config = dict(
    n_head=4,
    vocab_size=1024,
    activation='squared_relu',
    norm_place='pre',
    bias='none',
    batch_tokens=65536,
    seq_len=512,
)
MLP neurons of a small language model. Each row is named by its layer, matrix (up: input weights; down: output weights) and neuron, and shows model dimensions 48-175. Each number is 128 + 32 x the weight over its row's rms, rounded and kept within 0 to 255. Numbers have three digits each.
After each neuron's rows, "fires on" lists the tokens most often at its 100 highest values on Wikipedia text that the model never trained on.

L2.up436:179156158110078130178121105106154170138111128120137102108157168144133170049130133131112131127139127111170087135147122121140142106133096143118174151199130166125133097122166084150087121138140164129106069169103145111129129100060100121156126169087135128133083168151094142138116090081120176046135166110102156107094105126166112074148073191081113086135193124151104083144085150101136130122132
L2.down436:138151087122130174120200077131118107107167105163102115147080118093150122139092121226154156088126072119138121154107146173125152092139105132136087124086111076085095073155158156117139088108148076201182166059128080103136144175221162111094149151116165061149072110159131159047139127148119146101096109170154134151114138178106093146123154150136155088099105074124115130149160158160181118123064
fires on: "o", "age", "un"

L6.up918:122140137116062116173086138195153134146114143103075178142175072103198129108154065094162135179164169103148099145119102178132176135105119110110163113144133113083155103125127153113137185136120059103130126074107129161167216180134096139116117140144166124081118112119148095080103063074153150111079103148185087131123098148165116090166122152107126120175083079144096179151131085068181168163044
L6.down918:104109079155108074123125119133140126151152163151119135081164111137067068156122157090101153094096161139078129144204166100112111128121112111156105099092111181126174088152086147136184162092133119172155170120169179141103083126089124146097082153112118108158111104104079139031154117153136097066157113131131131097129127131170114104112129094102145179073103107174129141123139136173114143144192
fires on: "u", " |", "re", "et", "ge"

L6.up925:103179103120088117116181083082130166162176106136121109115059141074097141135122123133163139148132183138133120082153156168142108142091121203121229113139085101085146148126142154099115080194164138115105096095149148200094103134120101158162105089141149075112133123085115097113115160117148135161179146128162157130086166118116091075142186144051093056111089157177147102166125112108178132109107
L6.down925:113134083133175140140080099190182139115138123169079134138114106105119162137125094130165160118129111148167147098122168133090076046135166122119147128091141086110141104131113144137159111153113136171097146139163119107149095113130150114080049099179142097125113097116050107177107058159137112137141120117178132111099170098132132124111122149168101073115163169186109154146143119106112105158139
fires on: " Con", "om", " ar", "er", "ol", " Ar"

L2.up274:140170116096121158117117115115167149102138128200081118132090143114147143094091119086148109114176078103092175107106130147120134118089157065138131142096161151135134175116060127076123127157100147093172170126203180157089130078099198118204099117093119110171092164108101127145118165110137142100108159136091092210101103161099087166059127105127185067102137134119126164099107123097245125175109
L2.down274:125065120139120079120151125136157105128106136146168180134118108165194173184085130146122144087148164173171136139096128138099110123105127146059099204072148104144089100080074112176168166098121134123117133097100110115122166124117106108123162108113151097144132130118078135083126139114093097117115156100202075166125113114130208182107145153163111125119161153134132095153151105151050159152088
fires on: "5", "4", "3", "6", "0", "7"

L2.up614:170173059143132102128148165147063120088135158131090111124089126122102084119148099157129111140118140080114151169138143033096073114119164053131156114093110185138067126103080155169126151121144144106110057126134098169136090173104152110154141177110142100133117134118097124137150137126131163164100139143186079105157104119151130163125133101054127147125164167161096121083127109140098163162100
L2.down614:105112091108131163144133111156134077124129115171129145156112132153149082187094109115151121100116078149126110172152107172125094098151119162156164084103158084176064128162113109109107119129080081211131143142141150165070091135147143100122083074101183117166108168069131053086109067136074106149162167076138131132214158150095145134162108167173176176074109088178181165111076122187175125171100
fires on: "es", "os", "ur", "er", "ul", "ac"

L2.up634:180129098066145203163117123127140150115080105135147143140157146077122162116112111094154151092142101165144110089111157081119156108090188097131170170087170153126177154102142149092108107137151130105172191136178107102094132135124153138136085109126125095141128178131117097101133162140114231152130172184122068165133106135156115126066158052120169089161140138101105129116170109100134128153083
L2.down634:151064144145154105155155075080190110107142116200106171110125093093131096162110102139057047082093120093104128159100105100149126152146099135087090168083111093187076162118132163156183146095108116150134113168092145135132190079111175127091134141065162150126177149149103151143125127101109119076119093120128110098142105085092208107150108098199125095162165166111102178153112134146081129102132
fires on: "0", "ul", "av"

L2.up269:154182105127114108128117140090212124100156131165105106104125109171153180127089140123109160132093172145135153101081090052137119138141115092112108140076094090092131135165146085133120112144157109095095134107112066149172078127077125122151116114063098092138164089133108150166102108161120143160107095161156107095112135134122165197120069150104107147101200159111106067131123108131091176215129
L2.down269:123090103099198152103149103121139100111136126116163176148162107130125081188132107211119067144137110114109111102175146169118165089093036102163179132110099125175119115095112122138149138067140092185120079160102128151123135133120130113177138074150138177131136147072131129136143112109102125172164157098131172104093093101183154132147068086152110115159049200093192128112116228108134144062080
fires on: "n", "re", "e", "ans", "an", "em"

L2.up225:186093145124150080178125133073153156100098088095172137086162114137114168097120138132120149101136096145092108101115176100184209097175143085118122172150075094096103083161095084072144137120189136110117079115140148150134131074105132104124124161142138084108166146135057138151139163113086118136082100158137119154132136148133188146108059131105142103112157150130099079105060138095116152160099
L2.down225:120148110164090152102130147133111134095084159166130129194091137183124150138145091134122176116136106137130107115072180173147154106128115120143085115149164110100053076085153137111065177207150103138203118146094087089107129115123126144136181072092148096093099135149112134097210116162107118136160071087133110150133178128155119152105132120125121146075087137192155137126160109140115113081134
fires on: "e", "o", "an"

L2.up879:134129132127127184127097103102169168137131109147101105108118125153114186130077160099087134115128115141109160164122160153192144110102168095149125134111128161153127188120153110148133154165104087123138163161162158115137165132101165161110120122116069146162126155114120105060136103109125218135081132138083094197166057138120078184086100102093179048098125130158118125079143107112188130136136
L2.down879:153119171155074099112119171111125149140191112094133163138193155104130116131078103117147113143165049154070184123110168124149144143099161103054103169104110135168164091112141135194146130124153194104118149134117105152063124105119065112143135138040088074124115096095066094165093125162136202151132121178153137165115181168160057080117143117174109156112126135134124110136111166141144084188101
fires on: "6", "5", "7", "8", "0", "4"

L2.up775:128218140116151148130127150141115109068148077145119143119086067118100046121101115169138151153120090135105192150162152114103125101201187101122163129098080097119111095099091109155117118104140152098171127134150132122161089103179163092107115159106139102155105175178178150070097174079116140135087121132171122121182154207136106147148197110155145115086186138104149156141154131112160130096157
L2.down775:100110092087126140093143185126196122100127129081146222101071155180142098168095139171161080117085145112167166105071096113136113092138127166141081110128131158083171093196084111119148090119141143131077122107083117147147144156136101172186119155127089101186151130120097179175109115111081129088161157071076098143185072181139082082167110143137128161091155088168113136071135116136089110085077
fires on: "re", "ic", "ac", "ack", "ener", "os"

L6.up468:123146104141083097107142133098182095081123168136147195115133131111142130124095078139098133135133150087140156079123110103150171155149117054149135114163137076115139127090111090203157140122085099160121054091112080145163159163190069138147140107121155167055140121096161160149164170134094177148168150134142128096149092151112114126155103118117076086129152174127168129129087016090192175150140
L6.down468:126072131129132092134072100123113079069103092152160144130208166129181102071163146167078168117153122141151068154140135125130102122174117107112118084189098163178103083109124194087135123111166124152185105097123110143117125075099171126056184070106122133132098113128101169135115123165138123083131154117114099123159176144171160136167138131092125150098130099098173200130194117188103147140169
fires on: "n", "le", "on", "ow", "er", "ust"

L2.up577:111092123082077091166120104140108143088187111118119096077169081076128125164098166093126078162136169162167120120156165223118147149125154139135133083223106107121118153147131164145112106110134146087097122141175104124147130132142113108125120147111071115103141135139110122128126177152198141163085118099127213082122144084053152166065192116137139066073160103145085165124132091133115132091115
L2.down577:175224123124188112182120132079107090206107107056114103191091148154114099181165116166103167066149120085123049150145115122133148151112130129132068125057141121110150106132144067124139146148142098150105145161118131145161137171138142097139118119185103187130123093122181094138086092154115102120136098204149149150148130123167039122160105119082092164143131200106107181152118019083130153133173
fires on: "o", "os"

L6.up686:144071116149132154146139099131140114161097148097107141106154116097135117165122148149105140082096111108156112076134208125197131128115112093114148159183111103083140132110123172097108121109151169099086128078158110129101136146118170211160119121140156155109167175159092122137196105078131114110094162131087123094052127072075121167104146180117144078165095124105131148090166153084088151114100
L6.down686:129091185105126129117135130095150083200090128146107129096166096161120089186092122079098123183178148151099125102143089081134103171170109139155146094132152141142204141161129161176121129174101099119128120139114125110080126116135158125133120164161133159159140065146108110065090126139099106153117145190206104071142094152105097120141092140120135140136141175122114162137136241141142152127123
fires on: "l", "ul", "ro", "ri", "ce"

L6.up337:103084166096120074144108125117071102173093109169107161176141175105188102194169119131100188156146158163128144143144155108141124110134160074127098103105095161164163125097160103074145088095130120122144084136119127144175185123164077128087111123098116096158181104145125137154107182161095127112129161158126132138182131056132128166094159175128074151115071160115120115130162131090127115130047
L6.down337:108130101123166115144132124101119150104157103094180139121119108203131150106079124080100203075120135167113197088128156119109142120131135201152144125103118118044077123091121150098146152102151141112114125106151054064096096178124158084186087152184184099150130127109154170101088079164108161095113087165132149107077094183125170169141145136109125150134124120168142096163118134137137117118102
fires on: "l", "p", "pl", "c", "-"

L6.up231:025117151070159070116162107110150188152117146154148172151107156135124136174151119142100133131120123148115109086225137181139080133148095053081131146127106191174110120169106115151132113145148147114123113131113103093183102073147081107119049121095118140136136165115141115155097102125133095119163153206127139125107149139137131110182163054200106097155114168122110111120161112138128167147113
L6.down231:130150046129155119131078108152056089106179095067098136157108097118162104130143079128181111160116082124075147135158142151167163112147099127155146129073094132121133149143141157177160078121138142117177144084086033089144123114092135149143139107132090191122143116090120197139135121135101153139125102148103114106126099090126099132158068105144102196147039111124122126123115146173094145189160
fires on: "/", "l", "w", "c", " W"

L6.up53:110155134161131106213131102120182127058142099183130151143135115155130120100128084120204095150055168123095105097144161117132194136104157096206148139139147131106180084154184143114119125129112087162136144074128129116168081125088044172132093151132170189129142139080093121121091149111078138128122169146148124137143137118116174148148157138094094096087091191084151108119104069072185114121157
L6.down53:196128116173121085131153183131151119162180103126113143057135162185142195104147089114128157131134120133136174117124149130122118122150109098115105134143154049120148140087071103106189142150101090158080135209112152138121082154116190109111105151141159123107091151194121115209118145100116089139114145117075185184163180123126147096130132113157106108144168112196140122102156107092069138099130
fires on: "ic", "R", "on", "ol", "er"

L2.up487:138096099094085205084085119108174142115135107160130146119140119098141152132091139110103110116135091140086142127127143131164146084136166102126130156098095130136130208161161134158133146100166056107129208139171175164130155122122108169117066120144086111161137152118103124107105137143079202117099176147101087153141083143133106120070086068116181057097151129147100143090137075143158095121154
L2.down487:075146112131105146086121163091103133144167138147126173105180131102136097118070077150117097201141057127106117133108146138172126176091136127093156134096098107146092085071136139171156186129146147127134150140147106114119155103114113105177135105104074115149136094071123115121116170161157209161087132179164108133136168186110112127157129164176132181107168151151112133118119146145107100218130
fires on: "0", "4", "6", "3", "5", "7"

L2.up411:116113151148145119145144107052144136146133140135167125066150179075102139122207194178109062165112111099086129140132030082139114124078165132138129108138126103138103135157169103116083084125119170086129172112152140102152085111170129133133134130099192072118081175196143167108189058103112154125082154164144123130135137168140155140157120145156107155086138144151159092135201108139075127123078
L2.down411:154114108079102069102134096074194085165201120143091084131086071134098166155133133109196147126121066129126120164119163092108164113152125151109110231127105115145154122129153140143132163141091143150142120132138148137149145157115165054089135099113087125147147090102162126142126106116103092100119157162086089100093153098150080112112168163105093134181142138113146133166048143151130130150128
fires on: "ay", "\n", "ther", "d", "ee"

L2.up1015:135074150126123132149099192075203163079119115108110120124117142134108115182134166083143209108130094172146142109146154138160110132141179112166130125103077114149107097173157112140128125128123071121108165152130154159149080106130104097125086111143093125146132212147085115168178113067127167151143182117128149091158118099116190107122129126036147151114146149143100062156089142118104126153118
L2.down1015:154090055143135107093153168172065082088123079185147143135156131116135133152143103147105095132098207127111113102114119119148138138125114144151198124173150093131080155154125141120185073114113098135155149115127123130118126085095119068129131156117203165122075132162128123154154118095150129120144109170150175134150119171066090148137125198114185132158137104146145162154134139142113092112174
fires on: "c", " time", "ach", "e", "b", "t"

L2.up497:087144128059110150117092154153124128141109156077078123149114092160146193137103161144154114116102113186084115088153158138147110107097065092137157138167153103159117104068091098116135157105176136158086132124106144133086083163132134134110179082129150130157171151107143172148136181145054127158075097188170220056078134122129137095118137162173095125105080093130092134125200137099110226140094
L2.down497:117108072101178109131085120070121098152013142150199138105119140157122074155134128131087170175125140121134114118111121101128099115181136121104124123117143110153186106175151125116076093110086168134084140143102161174109168157097116172094141139132089091222122124156160092161145155108146114094166123081125150140161153147130167134145119119121083196141117100116111106124145164114174050105105
fires on: "le", "ard", "l", "ul", "y", "les"

L2.up880:154128120061109132116103139161105164067147086155062098073117154116120098072164154184100042037152182104129065134085132150139109165124156113118104135152189086081111145142114148078116125127131128134159139116165119120201106194118095078136134140176115145170193092170154166145059175198174081100085128112111148102140130092125121115093167153120148095129137109121156160145174155081128150151126
L2.down880:116083163165089082129083103139089089117172176108175116157136101151157093156140150159130133141131146163153128120104098110105077122118074131125150121141163139151140142131096161113124094067121143081121187118129096170122133099154140155165119136126127075110156133103176051078132127082082094132131174081195137127121141122166165067146090147118131175165137153111177134161110106108134145149146
fires on: "o", "im", "°", "re", "ir", "ov"